{
  "d_mlp": 1536,
  "vocab_size": 8192,
  "norm": "rmsnorm",
  "optimizer": "adamw",
  "lr_head": 0.0045,
  "schedule": "wsd",
  "train_tokens": 338700000
}
MLP neurons of a small language model. Each row is named by its layer, matrix (down: output weights) and neuron, and shows model dimensions 32-95. Each number is 200 + 40 x the weight over its row's rms, rounded and kept within 0 to 999.
After each neuron's rows, "fires before" lists the tokens most often just after its 100 highest values on Wikipedia text that the model never trained on.

L13.down1115,163,161,154,118,159,168,210,225,255,87,233,255,161,252,239,201,269,184,236,205,218,178,209,228,202,144,225,193,192,227,184,262,207,183,200,158,189,183,211,221,182,228,183,272,232,187,198,244,278,168,178,244,191,205,276,187,150,241,132,225,202,244,219,217
fires before: "\n", " and", ",", "\n\n", " who", " ("

L13.down609,240,178,240,230,246,224,137,287,186,267,270,223,157,213,135,158,292,200,200,188,231,225,146,171,195,114,267,238,196,227,106,182,204,134,179,224,114,164,206,227,174,161,144,112,188,174,114,240,229,205,171,265,228,205,194,193,214,184,211,168,184,171,257,215
fires before: ",", " is", " December", " a"

L13.down688,205,235,180,169,242,234,235,216,213,166,218,181,254,217,209,171,161,140,219,235,147,163,148,190,188,238,241,146,274,282,145,236,99,177,162,168,191,138,244,256,177,174,220,149,224,221,157,224,174,125,246,185,176,121,155,212,240,172,192,269,222,184,132,195
fires before: "e", "-", ",", "."

L13.down676,127,240,225,188,209,269,148,243,236,269,153,133,184,241,202,230,134,236,219,202,192,176,208,170,166,157,262,208,185,220,170,205,145,157,213,145,252,181,138,255,226,232,264,203,255,216,170,240,157,209,264,230,202,211,179,232,131,199,174,214,214,195,247,258
fires before: "y", " 0", "ies", "ent", "ls", "iya"

L17.down478,118,228,235,136,230,208,245,196,164,269,222,188,168,219,221,194,210,184,150,222,240,216,211,236,109,218,190,146,123,195,204,174,238,205,208,200,300,166,193,173,247,252,211,190,170,208,217,206,152,136,170,147,261,270,160,330,199,169,229,229,231,197,298,220
fires before: "-"

L13.down158,218,213,210,218,212,207,187,215,267,213,207,221,220,221,210,225,181,213,190,214,213,242,157,221,210,159,220,125,115,120,236,226,138,247,127,231,229,143,147,188,191,228,272,223,287,205,245,220,148,162,159,177,161,252,130,216,201,194,210,139,188,145,158,189
fires before: "-"

L3.down1055,161,180,178,214,198,171,211,204,222,163,228,162,194,272,244,139,217,226,175,236,183,136,217,228,193,236,188,194,166,209,212,139,167,181,131,190,195,154,184,182,211,199,237,220,211,169,225,200,234,215,210,226,212,258,154,307,187,179,180,203,118,259,176,225
fires before: "\\", "2", "(", "%", "d", "B"

L13.down383,206,231,202,204,217,178,168,218,191,210,212,175,220,212,149,194,162,224,245,221,216,246,167,280,144,232,263,146,186,195,214,192,204,218,193,208,138,148,151,179,240,325,233,194,221,234,213,189,166,151,117,184,169,265,164,177,126,150,307,228,210,188,222,96
fires before: "-"

L13.down860,182,226,279,215,192,212,187,162,166,233,220,193,191,264,252,187,231,224,252,239,155,184,191,272,212,201,185,199,197,196,191,189,280,192,244,176,158,217,253,189,190,214,240,243,217,228,191,170,223,239,174,251,210,152,202,169,164,212,177,243,208,192,182,163
fires before: "a", "an", "us", "s", "i"

L13.down54,204,231,249,254,210,266,149,236,223,262,154,163,149,234,137,234,167,174,282,302,191,137,170,253,182,217,217,169,230,253,181,143,192,188,174,155,178,209,161,267,241,238,164,228,306,220,178,271,183,174,148,230,200,177,243,226,102,198,209,200,203,205,264,171
fires before: "i", "on", "us", "in", "m"

L17.down860,225,259,218,166,179,156,261,224,169,207,167,208,191,158,137,167,249,150,156,186,194,212,216,224,145,215,200,213,199,152,216,216,224,151,246,216,256,152,222,176,183,204,188,243,252,190,228,176,173,209,152,123,290,201,216,204,271,167,237,176,267,216,151,155
fires before: " |", ",", " and", " to", "\""

L13.down1080,194,217,227,257,98,204,167,256,174,238,240,157,197,205,279,193,120,206,167,246,242,214,203,251,188,201,198,176,260,211,237,219,170,232,172,164,227,170,172,134,205,235,249,129,166,243,157,202,132,140,262,223,253,216,179,139,227,194,172,190,213,296,203,175
fires before: "'", "%", "–"

L10.down743,287,246,222,161,212,125,184,191,153,233,167,181,218,224,243,188,187,202,209,195,207,135,142,157,219,260,216,266,237,221,186,224,142,254,135,233,210,195,179,170,251,242,237,224,248,179,259,147,169,201,169,178,157,245,206,199,154,163,160,212,190,252,231,171
fires before: " |", ".", "\n", ")", ",", "–"

L17.down676,201,225,280,178,248,140,260,206,204,165,183,207,226,176,146,130,217,144,295,173,203,164,230,240,188,256,197,191,203,198,225,234,175,224,213,179,278,211,170,209,179,231,254,165,177,216,279,224,225,235,183,210,175,216,167,193,255,210,226,202,195,215,257,250
fires before: "\n\n", "\n", " —", " |"

L17.down977,180,149,241,176,247,226,219,204,213,221,149,165,192,172,257,174,101,191,234,189,175,262,144,211,129,208,163,188,275,179,226,263,215,179,190,113,239,213,115,152,164,182,230,238,194,197,144,248,184,208,183,189,226,226,143,193,180,159,175,175,153,230,198,215
fires before: "y", "ies", "ied", "ic", "ying"

L17.down1308,185,186,248,207,231,237,186,198,194,179,178,226,225,244,168,211,228,288,154,190,142,279,155,227,148,165,260,143,244,192,138,192,235,183,171,242,256,233,140,198,233,248,292,241,243,242,191,170,184,241,225,289,236,186,166,191,128,244,237,148,175,150,184,236
fires before: "ies", "y", "N", "s"

L13.down369,183,120,197,241,292,147,159,220,245,240,191,170,207,211,136,180,208,170,213,203,185,183,248,99,232,188,243,219,210,138,210,188,166,166,239,166,214,178,206,188,173,239,217,183,249,164,163,215,114,190,170,180,269,215,172,197,154,274,250,151,186,201,153,248
fires before: ",", " is", " was", "\n\n"

L13.down720,246,174,117,195,182,193,182,192,277,109,237,234,223,205,173,229,306,256,137,232,148,175,232,297,255,107,174,245,240,220,164,119,160,227,245,187,206,256,176,210,186,169,215,151,190,207,229,248,120,237,213,171,172,206,173,201,253,247,228,163,117,247,181,254
fires before: ",", ".", " who"

L10.down1314,232,237,214,299,188,220,167,249,193,203,192,273,227,165,212,148,193,216,234,213,251,198,153,247,193,193,203,215,214,238,205,183,157,206,253,196,208,115,207,250,258,231,241,199,213,248,239,239,115,132,151,148,231,167,179,101,123,219,182,181,270,221,236,251
fires before: "-"

L13.down655,224,173,222,200,229,182,163,278,199,231,261,213,166,183,150,125,238,201,236,113,199,118,164,248,140,273,191,217,173,235,158,174,226,202,208,196,155,166,185,194,194,197,116,139,206,243,198,178,130,158,236,224,122,172,140,195,166,180,235,172,205,142,224,159
fires before: "7", "6", "5", "8", "9"

L17.down1460,225,102,244,156,197,234,202,191,193,194,257,233,228,229,193,188,195,104,198,177,174,201,207,174,242,210,174,193,225,242,225,190,196,192,192,244,173,174,161,243,117,271,189,225,164,242,216,192,226,256,245,188,252,178,237,157,147,159,177,190,237,138,168,113
fires before: "|", " the", " a", "ed", "ing"

L13.down1015,162,167,175,246,250,215,231,170,217,213,179,158,301,100,223,301,137,191,182,159,214,218,224,193,242,189,149,122,157,278,183,239,218,214,271,169,269,195,226,247,215,213,275,200,180,148,173,232,199,235,205,191,164,273,184,171,236,269,264,207,188,204,247,236
fires before: " =", " |", " and"

L17.down863,177,222,136,200,143,208,242,179,166,205,184,298,142,200,265,146,195,214,157,147,174,199,181,210,253,237,189,180,211,241,252,156,236,211,242,156,247,203,249,171,311,234,173,185,176,252,178,213,127,172,188,206,285,218,171,193,212,129,142,194,196,203,163,240
fires before: "–", ":", " season", "on", " |"

L10.down343,247,216,163,144,137,228,212,213,205,172,202,222,207,238,170,241,192,215,228,191,160,149,156,254,208,177,206,185,156,207,218,240,236,227,204,195,84,191,275,254,266,179,147,246,244,164,187,195,151,177,225,268,171,230,185,179,255,162,197,181,226,234,204,183
fires before: ".", ",", " and", ")"

L13.down1086,229,143,206,258,136,175,162,276,229,178,202,193,200,188,159,128,204,221,169,229,179,133,153,172,130,211,150,188,246,106,157,216,203,265,196,189,206,186,200,189,233,194,251,198,151,249,158,191,137,135,118,183,231,214,194,160,283,208,178,165,171,200,164,211
fires before: ",", "'", ".", ")", " in"

L13.down1464,221,226,260,200,135,182,207,195,182,167,267,217,237,239,272,197,171,220,257,189,196,232,154,304,180,134,202,236,280,150,184,175,234,199,224,74,214,108,157,192,163,268,168,225,215,252,176,196,177,147,166,150,132,148,179,193,216,242,104,160,125,233,189,278
fires before: "'", "0", "–"

L3.down1530,201,231,211,194,247,210,203,218,186,190,220,212,134,324,176,189,185,203,221,215,195,156,238,190,217,248,151,241,257,162,232,143,188,202,176,182,242,208,162,185,202,245,163,281,222,292,218,206,116,240,207,161,219,255,194,254,189,233,169,197,187,218,214,207
fires before: ";", ")", ".", "ali", "}"

L13.down1367,198,189,222,205,225,250,222,113,290,220,234,200,179,210,170,254,261,174,186,224,194,116,132,214,216,201,197,130,310,233,150,202,137,243,190,156,240,211,214,190,157,215,172,127,169,182,260,169,183,258,164,185,220,205,208,211,209,168,182,183,145,207,181,181
fires before: ",", "rag", "be"

L13.down74,171,196,201,220,204,211,154,225,154,194,268,292,161,222,212,196,150,161,313,216,237,224,196,139,185,157,195,193,162,161,199,191,167,187,150,240,268,221,213,191,209,179,163,216,192,200,210,173,280,270,239,131,199,192,195,196,143,230,213,198,214,156,222,196
fires before: " with", " to", " between"

L17.down979,177,162,225,119,162,177,223,182,274,185,244,193,183,192,220,172,155,177,232,211,134,241,159,161,279,199,204,268,149,179,190,109,255,219,202,191,204,118,226,204,201,181,237,239,209,127,225,204,220,165,200,219,268,198,80,226,229,211,260,207,204,213,202,217
fires before: "\\", "n", "0", "d", "m", "ru"

L10.down550,186,230,200,135,180,247,192,190,211,202,185,228,237,190,140,175,180,241,224,254,250,172,171,172,167,252,170,221,159,196,197,224,252,185,203,230,213,249,190,191,267,222,169,138,248,190,182,177,236,223,179,203,253,182,217,210,150,221,243,234,183,201,204,203
fires before: " as", " by", " in", " to", " with"

L17.down1068,203,147,205,189,228,215,251,250,201,181,199,232,136,251,262,163,275,226,195,178,83,114,245,227,114,219,171,149,222,211,164,220,211,233,237,232,220,232,211,208,162,163,207,192,206,244,147,241,143,220,185,231,113,107,196,198,229,170,222,153,246,205,220,193
fires before: " 5", "6", "5", " 6", " 10", "7"

L13.down256,260,198,206,214,180,174,288,227,215,244,195,207,181,144,239,125,147,173,192,179,215,313,298,165,185,250,175,213,131,267,148,203,257,189,236,194,191,215,203,157,285,140,188,161,211,181,181,261,163,171,246,200,216,293,233,266,218,122,235,194,208,210,177,153
fires before: " |", " votes"

L13.down46,228,235,146,210,203,200,167,222,255,216,190,192,199,307,192,164,252,204,237,212,187,168,166,183,159,213,248,228,285,128,172,282,183,186,221,235,183,191,137,225,259,277,209,183,234,259,177,220,154,167,185,172,168,188,148,173,175,205,152,228,221,252,279,236
fires before: "C", "D", "m", "f", "L", " C"

L13.down556,286,172,130,199,210,188,180,261,198,237,237,191,168,206,209,166,170,210,158,208,164,131,173,222,219,232,246,203,239,179,173,225,206,174,181,164,56,192,192,199,228,223,206,169,200,260,199,181,208,215,195,195,183,188,260,170,161,213,174,157,187,261,92,211
fires before: ",", ".", ")", ":"

L17.down1022,244,234,290,241,218,194,185,141,198,163,253,205,198,150,153,222,169,166,220,224,177,230,252,261,121,306,216,225,201,189,237,266,197,142,271,106,214,131,169,203,220,223,245,184,171,209,134,154,170,215,229,153,184,221,147,245,136,155,130,166,195,178,314,192
fires before: " |", "\n\n", " also"

L13.down45,248,231,149,245,217,229,114,238,231,221,171,232,167,291,232,191,188,164,180,160,200,176,136,190,194,214,233,182,236,180,202,207,328,187,189,233,207,162,236,215,177,205,224,222,156,217,207,220,136,165,237,247,243,167,256,193,173,216,123,167,272,212,230,191
fires before: " |", " /", ":", ".", ",", "–"

L10.down505,209,130,252,160,203,157,138,168,138,240,169,195,226,216,171,231,174,256,171,220,207,134,183,193,171,254,204,174,246,232,194,148,147,191,195,189,159,242,236,178,195,272,187,230,209,219,228,198,217,250,250,240,209,191,212,170,201,157,195,173,228,157,180,203
fires before: " the", " a"